Weights of a small transformer language model.
Architecture: LayerNorm before each block, rotary positions, no biases in attention or MLP, attention and MLP in parallel.
Training: 199M tokens, 6064 steps.
MLP neurons of a small language model. Each row is named by its layer, matrix (up: input weights; down: output weights) and neuron, and shows model dimensions 64-127. Each number is 128 + 32 x the weight over its row's rms, rounded and kept within 0 to 255.
After each neuron's rows, "fires before" lists the tokens most often just after its 100 highest values on Wikipedia text that the model never trained on; "fires on" lists the tokens most often at its 100 highest values on Wikipedia text that the model never trained on.

L15.up811 [ 60 140 150 141 132  88 193 153  76 109 148 105 161 121 144 129 104 113 152 121 107 190 148  95 110  99  88  79 134 165  89 100 213 156 157 174  98 120 109  97 151 151 146 117 123 147 156 118 101 142 108  49 120  79 107 110 139 187 143 113 106 102 116 103]
L15.down811 [131 102 129 158 132 111 146 178 137 109 144 182  64  96 149 141 137 114 105 118 111 132  87 188 127 142 163 131 131 131 112 158 145 145  93 123 157 161 123 197 107 154 104 154 160  41  78 111 139 130 174 144 116 126 103 151  99 162 127 123 113 167  86 146]
fires before: " |", "3"
fires on: " "

L6.up872 [137 135  96 188 112 130 171 101 163 197 146  99 176 114 155  50 109 135 128 114 164  85 106 115 144 119  80 139 121 117 142 163 123  86 127 117 149 159 118 196  94 129 167 128 117 140 166 106 122 160 109 155 168 106 160 174 165 142 115 145 104  92 128 180]
L6.down872 [134 148 163 121 157  75  76 188 125 106 162 109 102 102 153 183 106 134 129 159 102 129 138 194 115  71 105 171 139  86 154 175 131 136 110 120 116 123 160 135 159  88 120 137 131 116 149 137 110 159 160 123 115  84 128 117 133  70  88 111 119 163 115 137]
fires before: " ", "2"
fires on: " |", "–", "ing"

L3.up96 [148  99  92 145  94 125 193 161  73 135 111 149 191 147 121 138 152 124 165  50  90 144 106  79 103 156 160 190 105 125 131 123 156 118 113  57 121 102  88 127 161 137  72 133  98 122 124 127  51 168 136 136 143 133 111  85 131 176 100 162 164 140  69 127]
L3.down96 [184 130 109 138 112 110 145 128  99 129 173  93 140 156 122  97 165 144  77 170 141 138 193  98 148 100  92 108 133 124 166 105 147  89 163 148  86 130 124 149 106  98 113 140 128 104 116  92 107 116  91 106 116 162  56 116  93 132 189 164 140 123 137 132]
fires before: "==", "The", "In", "\n", "As"
fires on: "\n"

L15.up86 [161 154 130 112  72 139 102 119 102 159 215 127 125 116 161 110 109 120 155 160 143  73 124 152 116 142 131  84 105 148  86  67 148 132 156 109 137  84 156 142 135 143 118 103 182  81 128 156 152 172 143 180 112 174 156 118  63 121 135  43 174 164  83 100]
L15.down86 [131 119  85  99 191 148 126 118 141 110 160 134 120 180 123 153  91 153 132 132 131 160 114 170 167  43  96  94  78 155 125 103 146  51 207 160 173  49 148 145 150 127 122 140  99 119  52 156  89 115 122 148 136  81 108 138 166 129 148  72 144  81 167 174]
fires before: "1", "2", "0", "6", "7"
fires on: ".", " "

L15.up254 [146 149 139 115 132 122 175  88 148 126  92  90 129 208 172 136 120 122 110 112 143 138 158 115 180 158  77  62 104 142 157 193  90 124 108 118 145 105 125 175 118  92 105 163 144  86 107  87  78 149 172 117 148  91 154 172  90  89  95 176  66 138 110 114]
L15.down254 [128 125 111 140 120 100 123  82  86 113  86  83 114 118 107  90 101 159 162 147 101 160  82 131 122 117 128  90  91 178 117 100 124 122 127 129 104 157 169 158 153  87 136 119 110  90 172 207 111 124  69 111 153 147 158  97 132 157 119  76 150 106  43 152]
fires before: "1", " ", "2", "8", "4"
fires on: " ", "–", " to", "2"

L14.up133 [178 100 128 104 120 110 137 102 157 185 136 145  73 113 184 112 130 119 151  99 179 123 145 140 150 109 137 151 125 162 129 111 124 150  66 168 161 130 169 143 137  69 140  97 111  71 144 148 115  95 106 135 142  99  60 129  87 120  53 155 129 130 107 183]
L14.down133 [189 135 135 128  78 102 198  82  62 116 144 131 149 178 155 137 137 130 119  95  90 155 128 144 101 184 120 164 143 146 167 178 164  70  99 125  95 109 124 108  97 135 176  81 133 149  53 135 163  90 193 180 152 165 136 157 144 128  94 179 134  73 102 107]
fires before: "9", "y", "be", "s", "bat"
fires on: "1", "s", " For", " Com"

L14.up794 [139 134 136  52  75 143 158 118 127 154  83  87 182 124 122  61 161 176 142 127 135 153 181 125 159 124 157  82 166 105 132  81 160 160 110 163 106 112 170 166 160 104 107 135 182 129  83 178 115 144 150 117 131 129 119 137 162 138  63 135 128 169 143 199]
L14.down794 [149 156 137 128  96 147 119  90 116 115 110 142  88 161 104 129  91 145 101 124 141 120  61 145 161 112  99 102 138 112 165 101 190 160 175 193 157 107 154 149 108 138 153 119 120 141  51 167  86 145  87 148 145  87 137 147 147  84 151 117 140 109 152 156]
fires before: "0", "2", " –"
fires on: "0", "2", "5", "ets", "4"

L15.up187 [147 148 181 155 119  82 124  98 145 214 129 162 113 107  88 113 126 171 122 103 142 115  84 146 129 174 132 154 136 152 111 137 102 167 123  83 118 149  57  74 172 133 122 175 126 152 128 110 181 114 133 132 159 122 126 141 153 184 132 112  99 144 110 132]
L15.down187 [105 145 103 189 100 126 168 112  66  87 102 146 108 138  92  95 109 118 139  89 153 134 175 154 170  94 116 144 173 170 156 139 148 124 106 124 157 100 106 125  65 134 136  98 150 154  98 157  81 145  65  96 166  85 165 129 112 127 194  95 127 101 143 113]
fires before: "4", "0", "7", "1", "5"
fires on: "9", "0", "8", "1", "6", "2"

L14.up842 [143 192 122 149 141  95 128 129 133  94 133 135 109 192 115  80 115 123  96 129 109 153  99 132 140 186 124 121  84 130 116 105 130 188  98  74 140 113 145 171 186 125 164 117 167 131 116  90 143 188 147 135 162  68 126 157  81 121 168 129 113 125  93 121]
L14.down842 [152  69 211 118 155  92  91 139 100  87  64 130 155  64 170 123 130 107 134 144 145 119 159  99  97 108 110 165 118 150 169 165  97 174 108 139 144 120 179 131 143 125 136 104 136  59  77 133 154 138 108  76  93 136 155  52  99 160 117 130 100 158 133 134]
fires before: "0", "2", "1", "3", "4"
fires on: " "

L15.up138 [149 139  87  92 109 102 191 163 112 111 167  90 149 156  77  99 153 126  86 106 154 164 180  60 108 173 136 125 162 152 159 135 104 158 111 169 159 139 168 114  86 105 161 156  99 110  84 109 133 150 118  82 133 154 111 105 132 130 153 153 140 115 155 137]
L15.down138 [161  99 188 187 154 125  80  85 104  89  92 123 146 172 182 113 183  88 149 134 123 132 133 126  80 100  95 127 128 155  97  88 150 110 123 106  87  92  67 104 157 106 129 128  81 141 111 181  87 102  76 151 145  97 106 122 133 161 134 137 141 151 186 144]
fires before: " |", " "
fires on: "2", "0", "4", "1", "3", "5"

L15.up285 [127 130 109 113  76  97 128 151  42 148 154 123  25 159  96 123 160 149 165 102 134 149 115 113 101 135 156  87 121  92 150 142 137 180 133  94 106 119  99 121 100 124 118  93 178 156 158 118 104  57 100 100  69  93 132 120 102 176 181 102 120 112  97 113]
L15.down285 [105 169  98 191 109 150 127  72 122 155  99 127 159 101 133 164  98 109 148 190  58 134 119 153 158 137  80  81 127 135 137 144 114 131 157 161 159 161 127  90  92  86 125 132 120 113  96 147 125 139  87 130 107 180  96 136 126 120  78 176 193 159 106 115]
fires before: "0", "1", "2"
fires on: "0"

L4.up842 [114 160 141  83 110 110 166 122 121 175 114 116  94 113 144 121  95 154 123 141 181 122 133 147 155 152  89  71 100 127  87 199 122  69 124  84  82 148 126 131 153 137  44 111 145 128 124 103 139 153 100 140 117 104 125 163 110 143 129 111 112  85 107 170]
L4.down842 [ 93  87 133  82  99  88 159  48 143 120 115 137 133  69 157 159  98 114 100 122 171 125 162 119 106 152 160 155 106 119  75 155 116 172  90  69 223 190  81 136 131 138 155 128 122 141 138 120 148 110 137 140 128 126  74 101 124 136 168 139  74 114 153 135]
fires before: "1", "3", "2", "0", "7", "4"
fires on: "9", "2", "0", "3"

L3.up318 [127 107 159 190  64 117 122 109 165 102 183 131 115 121 143 146  92 122 175 121 184  93 135 141 103 173  80 133  90 113  87 107  62 118 149 135 118  59 101 160 164 109 211 173 157 197 151 122 140 117  90 110  98 146 180 115 103 159 133 108 164 120 143 144]
L3.down318 [ 99  95 104  61  92 137 107 132 106 183  83 111 133 104 140 121  74 113 120  98 127 111 146 113 162 129 119 134 157 135 115  98 138 127 123 171 104 176  95 116 139 123 193 240 121  96  87 160 169 112 120 134 145 125 145 105 108  85 129  75 174  83 186 148]
fires before: "\n", "-"
fires on: "\n"

L14.up633 [121  89 150 126 109 127 184 148 114 105 163 154 113 210 102 158 134 124 149 141  64 149 120 153 118 194 109 157 128 139 120 151 163 169 134 188 197 184  73 111 131 104 198 102 182 238 120  83 112 148 140  71 156  94  85 129 159 120 106 117 154 122 160 102]
L14.down633 [135 110 150  69 170 128 124 124 101  77 139 150 140 115 130 119 120  85 155  95 113  91 125 153 123 141 135  92  70 200 157 110 114 149 130 169 127 113 150 129 118 114 125 117 107  99 158  91 113 102 156 111  79 177 112 131 131 103 116 127 120 185 117 119]
fires before: " |", " (", " ", ";", "8"
fires on: "4", "6", "3", "5", "8"

L6.up455 [145 139 153 110  75 128 134 113 169 160 127 140  85 109 138 161 142  93 123 159 146 105 159 162 139 134 158  83 112 113 119 134 136 167 158 133 113 134 200 130 134 154  77 102 177  72 129 127 172  79  60 143 103 110 140  89 132 167 190  74 144 120 104 143]
L6.down455 [134 160 102  95 184 110 173  79  96 144 140 133 169 147 111 144 135 165 128 115  58 126 170 110 150 117 169 187 143 146 144 155 120 114 147 148 150 147  83  99 171  65 143 119 104 136 142 124 125 107 114 140 154 185 133 145 148 137  90 142  15 114 104 136]
fires before: " ", "0", "1", " —", "2"
fires on: " |", " "

L15.up822 [180 163 169 151 103  67 104 108 110 137 118 159 155 101 140 149 166  93 151 129 145 121  74 111 120  97 141 133  97 124 138 126 102 162 103 103 155 120  65 110 138 102 149 102 143 143 125  87 142  99 127  92 112 158 104 130 147 143 210 101 226  99 165 131]
L15.down822 [110  57 129 120 134 187 117 111 143 168 120 102 143 158 153 124  71  94 121 129  64 172 124  88 112 162 133 161 117  94  97 110  80 157  99 137 181 108 198 162 181 137 136 135 118  58 184 151 147 114 109 169 188  69 141 120  70  85  87 149  59 101  91 107]
fires before: ".", " |", "8", "1", "0"
fires on: "2", "9", "6", "0", " ", "1"

L15.up396 [111 161 153 150 128  89 123  99 127  25 153  77 123 126 172  97 152 149 137 176 124 114 123 167  81 154 122 149 119 104 101  86 107 138  95 131 139 150 138 117 166  71 144 132 112 165 129 134 160 111  77  91  95 204  58 127 199 129 154 118 122 142  87  74]
L15.down396 [ 99 115 142 166 168 118 145 198  95 137  86 126 220 104 101  64 129 108  83 114 141 140 149  91 105 143 137 148 144 167 125 125 118  88  94 151 149 151  78  96 163 107 164 114 156 106 235  90  85 111  97 160 127 136 139 126 101 166 119 109 159 142 189 143]
fires before: "4", "8", "7", "0", "3", "5"
fires on: "1", "0", "9", "8", "2", "4"

L11.up738 [ 63 143 113 147 122 114 104 186 138  76  94 111  90  88 133 123 125 134 125 131 123 115 134 100  69 130 129 123 137 140 127 136 180 128 200 157 173 120 177 172 184 136 153  69 163  76  81 107 150 135  74 113 153 108 128  68 100 185 164 147  96  68 134 127]
L11.down738 [128 157 141  78 174 122 129 142 102  87 141 156 111 188 157  97 144 150  80 100 121  66 136 159 135 116 116 126 166 204 134 116 116  60  72 104 141 141 177 145 112 220 139  57  94 159 141 161 115 145  88  82 100 149 172 110 117 113 129 108  92 152 165 116]
fires before: "9", "8"
fires on: "1", "7", " Pe"

L4.up547 [ 73  66 120 164 128 115 133 102 144 146 180 107 126 129 156 115 135 118 160  60  92 115 140 148 159 132 124 174 149 100 107 110 169 118 102 136 144 145 136  37 158 159 153 139 176 155  74 139 119  76  93 131 137 115 119 155 156 182 186 137 174  95 129 182]
L4.down547 [171 125 104 111 119 215  81 122 149 104 117 184 159  83 114 105 110 158 160 127 135 115 133  90 123 156 162  75 148 135 164 147 117 125 109  61  83 138 153 114  84 134 116 169 135 114 215 140  57 122 155 100 144 107 102 101 108 103  60 105 153 149 149 141]
fires before: "\n"
fires on: "===", "-", "==", " ===", "===="

L4.up503 [108  99 101 174 132  72 156 112  98 125 147 120 156 120 103 106 115 127 126  93 109 152  45 117 132 156 166 127 136 111 111 139 120  97 128 134  75  86  75 137 161  77 232  96 129 145 102 123 113  97 107 146 162 128 114 130 102 166 128 188 134 166 145 135]
L4.down503 [ 93 128 128 123 122  83 144 133  50 152 162  68  67 119  95 105 163 138 113 111 144 142 116 165 146 104 177 136  81 158 129 100 145 100 129 149 145  93 148  51 130  93  90 161 132 178 195  83  96 150 125  65 109 153 167 154 132 149 122 125 154 151 137 122]
fires before: "\n"
fires on: "\n", " ===", " ==", "=="

L14.up540 [118 154 138 103  84 128 125 102 137 133  97 122  89 171 145 112 149  80 120 202  80 146 160 135 170 127  87 157  52 129  93 151 137 110 135 177 133 142  98 109 173 127 138 102 137 179 117 133 122 147 104 120  76 109 121  81 115 145 148 124 128  96 155 113]
L14.down540 [129 107  49 160 154 177 121 103 124  98 121 165 118 120 100  89 112 127 168 156 120 171  93  81 135 160 124 139 149 166 130 129 133 120 122 104 128  66 143 107 162 133  96  97 113 126 167 105 145 130 123 159 112 135 136 134 105 130 153 135 110 170 172 149]
fires before: " |", "1", "2", "4", "3", "0"
fires on: " ", "1", "2", "4", "3"

L10.up782 [132  58 169 154 137 122 121 105 112 174 154 138 127 107 161 162 134 101 172 129  50 162 120  78 105  69 160  75  90 147 116 124  91 134 102 142 131  22 107 157 172 117 119 158  92 116 143 187 170 114 113 141 159 185 116 164 114 128  46 101  60  84 157 192]
L10.down782 [134 110 124 132 144 141 131 103 105 163 152 102 103 125 117 114 117 118 179 121 135 128 171 124 129 129  52 164 100 114 117 137 125 130 105 142 163 136 112 116  91 116  66 138 100 149  70 172 142  87 101 170 119 133 177 188 157 181 123 134 117  91 140 137]
fires before: "s", "ed"
fires on: "'"

L4.up611 [135 116 164 148  54 108 124  49 175 127 148 154  95 122 123  67 120 125 159  74  54 135 131  91 111 145 154 109 225 125  72 114 138 129 107 147  50 123 148 105 135 165 114 178  95 126 101 205 103 111  64 102 137 132  98 134 171  90  88 217 100 119 113 134]
L4.down611 [104 131 109 124  49 171 122 187 156 159 164 147 155 151  76 154  84 143  73 148 177 140 162 148 158 122 104 172 140 164 169 134 182 111 144 156 187 190 163 138 127 139 121 118  93 125 122  95  98 110  83 171 116 115 159 144  91  70  85 139 107 163 119 144]
fires before: "s", ",", "\n"
fires on: "'"

L14.up105 [143 132  87 139 139 139 182 128 159 119 166 111 117 135 163 119 134  83  86 107 150 155  76 151 142 115  98 112 146 104 141  60 135 115 165 130 144 131 130 107 189 175  96 137 200 135 133  85 119 137 140  24  87 110 126 134 160 152 104 111 137 131 126 140]
L14.down105 [149  94 167 166 148  86 120 126 138 202 134  88  99  89 116 133 109 106  91 131 115 129 146 147  86 145 145 109  64 133 120 125 175  98 121 140 147 115 137 128 116 106 174 112 103 103 158 131  62 126 151 153 122 138 150 125 123 148 165 106 138 124 154 109]
fires before: "1", "2", "7", "8", "5"
fires on: ".", " ", "8", "4", "7", "5"

L6.up273 [102  74 163  94 146 148 118  80 125 122 139 120 121 112 108 182 140 100  80 115 137 132 109  98  76 136 148 138 161 191 114 101 111  83 113 172  92  69 143 137 146  92 141 168  85 151 157 103 150 150 146 147 117 134  84 132  98 159  98 154 152  87  94 122]
L6.down273 [114 107 161 115 174 126 153 139 107 132 128 171 172 124  79 151  96 130 125 154 178 128  96  82 119  41 117 121 200 143 153 121 104 167  86 119  98  88 142 115 121  90 184 148  29 143 142 160 149  95  91 146 123 107 138  88  93 149 141 145 132 114 130 107]
fires before: ",", ".", "\n", ")", " |"
fires on: "p", " States", " and", "'", " York"

L15.up622 [126 192 170  94 129 145 136 117 129  99 175  76 167 129 110 150 117 113 139 105  72 254 102  93 140  63  98  96 132 136  81 193 214 111  44 131 182 153 104 140 155 104 120 149  94 156 111 110  85 129 101 135 131 101  97 101 137 134 142  91  99 150 108  89]
L15.down622 [156 127  73 140 142 113 163  94 155 117  98 101 105  94 124 146 149 120 104 133 160 115 112  62 121 126 137 125 129 129 144  86  64  83 164 119 133 157 111 147 174 158 135 152 110 141 156 132 149 153 104 156  81 128 119 103  80 141 156 132 122 129  67 125]
fires before: "1", "7", "FL", "ford"
fires on: " ", "–", "s", " A", "I"

L15.up289 [157 150 124 193 152 147  82 163 138 205 174 120 126 123 139 147  60  83 169 198  74  89  52 133  67 129 123 110 102 159 126 149 172  91  85 102 102 198  91 141  79 155 149 123 146 193 135 121 141 141  97 115 189 127 110 135 113 148 148 148 182 141 148  85]
L15.down289 [115 154 131 160 160 164 116  80 170 104 111 150 127 135  90 132 116  64 159 133 111 111 179  75 122 198 126 163 168 136 112 138 158  58 156 189 139 130 114 168 161  81  84  86 104  98 153 163 142 122 125 142 141 169 110 144 166  67 110 132  75 117 128 119]
fires before: " |", "4", "7", "1", "6"
fires on: "1", "2", "5", "3", "6"

L14.up110 [124 107 182 175 129 128  86 105 160 120 164 119 140 109 119 135 179  83 154 128 133 152 187  83 135 168 119 130 127 151 159 139 184 152  51 158 162  99  94 106 142 154 134  83  70 151 144 182 113 146 103 107 123 129 131 151 181 123  76  91 121 148 194 127]
L14.down110 [141 115 143 166 154 167  93 101  98 111 141 130 104 148 160 184 115 181  78  95 161  84 136  85 155 156  99 155 128 152 163 138 139  43 114 118 140 125 109 134 131  89 134 159 149 138 176 121  80 153 158 104 180 104 113  92 115 113 138 108  50 125 207 116]
fires before: "2", "ed"
fires on: "0", " ", "9"

L10.up98 [188 103 148 162 121  85 123 160 170  88  53  96 172 102  93 144 161  90 119  64 131  64 155  79 191 111  96 132 154 137 100 148 122 109 117 130 114 179 105  80 145 142  58 162 116 135 130 179 143 153  78 174 130 137  97 142  83 161 118 117 107 198 156 113]
L10.down98 [119 116 143 142 130 156 120 144 105 130 174 200 144 152 142  86 151  93 166 162 163 148 137 134 103 116 133 102  67 106 141 118 132 165 166 122 125 159  94  97 133 121 140 175  98  85 174 109  96  52 153  96 140 122  21 106 105 144 114 111  68 150 110 147]
fires before: " ", " the", "0", "2"
fires on: ",", " of", "3", " from", " ", " until"

L14.up427 [165 122 129 169  65 128 176 109 113 152 142 134 181 149 119 144  92 157 131 107 168 152 122  76 129 120  58 101 170 120 120 176 128 103 144 137 117  69 112 153  90 160 109 139 167 139 149 171 134 110 179  67 123  87 114 120 116 115 180 111 120 140  96 168]
L14.down427 [113 107 100 165 119  86 163 163 127  74 159 115 100 101 172  74  95 184 182 127  69 183  80 159 110 121 134 142  77  95 149 121  86 113 152 198  77 158 126 112 119 132 145 136 170 121 157 135 134  94 130 152 109 167 169 126 138 129 198 124  67  39  82 125]
fires before: " |", " of"
fires on: "2", "6", " member", " No", " Candidate"

L8.up633 [146 133 200  69 114  97 160 111 116  82 118 156 103  98  97 124 133  84  92 145 163 175 189 130 172 138 164 141 171  86 106 120 142 141  67 155 144 108 121 139 160 149 159 132 162 160 123 200 100 131 161 178 111 145 106 174 106  67  69 132 145 167  91 131]
L8.down633 [132  91 115  75 108 172 141 112 137 122 145  88 177 126 156 111  99 152 146 129 165 165 106 150 193  60  45 173 118 136  97 156  99 136 105 167 176 150  78  77 175 125 157 151 111 137 135 105 114 125 115 168  93 172 167 107 158 146 106  86 107 113 122 185]
fires before: "s", " O", ")"
fires on: "'", " of", "incumbent"

L15.up530 [130 146 134 124 174  76 125 137 130 153  83 152 134 135 160 150 113  67 117 168 108  72  82 184 135 164 135  92 133 159 160 149 116 130 121 118 134 130 176 113 180 125 131  42  66 119 111 151  90  97 104 103 142 161 128 103 197  72 141 113 102 105 173  77]
L15.down530 [108 106  78 161 149 168 165 122 128 176 131 135 124 109 114 160 110 120 110 128  90 147 138 134 137  94 117 157 141 113 118 135 142 134 140 171 216 106 103 118 129 130 135  64 117  47 186  81 141 123  80 100 102 132 148 158 157 161 133  78 150 172  91 115]
fires before: "0", "2", "3", "8"
fires on: ",", ".", "3", "7", "1", "4"

L14.up656 [105 158 116 109  87  69 144 105 136  51  48  93 151 120 190 121 128 139 142 122 148 110 128 147 127 180 136 106 143 102 134 133 133  64 146 139 153 131 157 110 116 183  80 177 164  98 120  93 131 108 131  78 103 106  96 132 141 127 173 105 111  91 138  96]
L14.down656 [189 105  90 110 120 152  84 143 142 137 144 122  91 181 130  60 157 146 139 154 115 153 169  73 135 163 115 186 146 157 148 149 153  96 138 128 150 135  74 124 182 131 134 104  88 139 107 156 117 122 157 102 134  97 138 118 138 117 127 123 122 136 160 164]
fires before: "9", "8", "7", " ", " and"
fires on: "1", "3", ",", "8", "4", "9"

L7.up723 [136 116 126  79  47 125 169 121  67 152 101 143 137 102 149 138 153  84 154 156 154 205 145 147 103 138 135 119 139 106 133 126 187 148 106 119  98 153  90 126 168 129  49 107 101 106  93 173 178 145  98 162  80 128  92 130 132 155 120  72 149 148 123 139]
L7.down723 [107  72 110 159 126 168 109 167  98 114 158 117 111 166 139 132 224 143 185 141 127 104 106 171  91 156 122 143 100  93 126 159 113 138 124 122 147 134 156  96 122 116 135 109  74 127  34 168  93 145 121 149 103  95  91 140 178 162 189 103 137 193  92 127]
fires before: " |", ".", "%", " m", "2"
fires on: "1", "7", "0", "3", "2", "6"

L14.up328 [114 186  89 175  95  97 112  87 157 148  56 127 121 125 185 129 135  82 156 181 156 163 153 130 103 110 145  89 134  92 142 142  78 139  71 143 207 116 110  88 161 141 141 102 138 174 125  69 151  90 153 123 112 101 165 108 144  92 140 102 143  38 134  97]
L14.down328 [119  84 135 170  76  95 143 214 118 104 160 106 100 146 153 154 128 100 149 127 107  93 208  43 102  91 175 128 109 191  84 182 130 150 107 111 141 170 165 131 126 106 148 167 167  92 152  95 137 121 122 111 155 166 105 119 133 138  65 144 129 189 154 142]
fires before: " |", "p", ".", "0"
fires on: "0", "4", "2", "3", "8", " Free"

L6.up435 [171 170 187 198 116  40 126 158 159 102  50 122 167 124  71 141 137  97 136 133  91 150 174 110  86 123 119 162 120 133  59 135 111 140 100 131 133 100 133 157 141 105 123 105 143 136 160 115 117 153 157 110 113  66 141 123 117 133 114 114 154 168 112 195]
L6.down435 [143 106 203 127 120 146 129 149 111 118 109 135 130 166 124 103 133 140 122 167 120 144 156 115 197  66 119 124 104 157 124 149  97 185 158 104  92 103 181 198  89 139 163  93 136 130 156 143  66 156 113 153 150 159  88 106  96 145 147 133 124 134 138 140]
fires before: " |", ".", "″", ","
fires on: "3", "1", "2", "4", "ob", "8"

L6.up840 [172  97 182 159 200 119 125 155 155 104 109  94  33 132  76 140 133  80  76  92 120  91 102 132  81  97  60 151 131 155 123 163 131 141 121 119 131 102 186 125 154 156  93 197 168 183 160 138 104 106 169 110 175 140  73 163 107 139 120 163 165 113 125  84]
L6.down840 [ 82  97 166 134  82 130 136 134 135 118 106 138 161 106 121 133 141 131 121 162 162 157 117  96 110 123  91 115 101 132 136 125 134  57 158 156 129 174 132 143  97 138 135 134 168 106 123  60 152  86  99 124 126 105 109 130 158 109 126 136 174 118 104  71]
fires before: "2", "1", " the", " "
fires on: " ", " of", " the", "ed", " during"

L3.up56 [147 166  85 160 104 132 171  68 149  98 117 114  96 172 110 104  84 127  82  72 144 139  97 110  90 129 104 142  37 174 130 192  89 174 148 136  73  82  93 131 115 177 104 129 131  94 122 155 148 163 150 114 115 146 116  93 164  89 175  88  90 123 149 104]
L3.down56 [179 177 160 117 115 108  82 162  66 101 133 133 103  81 145 158 102 155 180 149 112 115 129 104 218 154 144 147 113 181  77 141  81 112  96 155 162 129 122 114 155 207 103 128  53 140  56  87  81 214 114 109 178 125 127 146  97 134 131 136 145 101 174 125]
fires before: " |", " /", "–", "4", "6"
fires on: "6", "4", "2", "5", "0", "Career"

L6.up456 [181 156 176 131 144 127 117 119 149 168 188 109 142 194 123 177 128 104 190 154 181  82 162 113  73  96 142 171  59 145 131 145 136 128 192 152 130 135 236  87 112  94  87 101  69 108 126 170 130  67 132  80 152 127 161 144 150 170 104  91  62  45 145 117]
L6.down456 [102 146  49 131 101 146 136 122  70 138  66 150 155 135 104 114  84 118  43 126  96 156 128 134 150 102 104 107 144 159 142 117 129 108 126 163 116 114  99 135 173 151 140 134 136 126 128 134 136 156 146 133 103 125  47 116 111 155  75 177 150 144 115 115]
fires before: " —", "\n", " "
fires on: " |", ";", " and"

L15.up694 [ 62 181 139 146 139 148 115 108 105  94 123 122 133 101 196 130 128  78 126 213 122 140  64 176 127 185 122  77  66 160 136 147 178 107 130 150 113 185 124 119 209 117 170 119 162 162 152  92  65 100 119 108  41 143 116 114 121 125 155 113 118 145 136 133]
L15.down694 [ 88  89  31 110 156 141 145 114 159  91  92 103  87 121 136 105 165 132 160 108 154 122  75 146 117  78 197  97 148 122 123 179 111  98 105 145 124 147 150 124 157 117  84 104  67 107  83  56 110 175 120 237 119  81  82 157 104 148 102  87 107 144 138  89]
fires before: "3", " |", "4", "2", "5", "1"
fires on: " ", "4"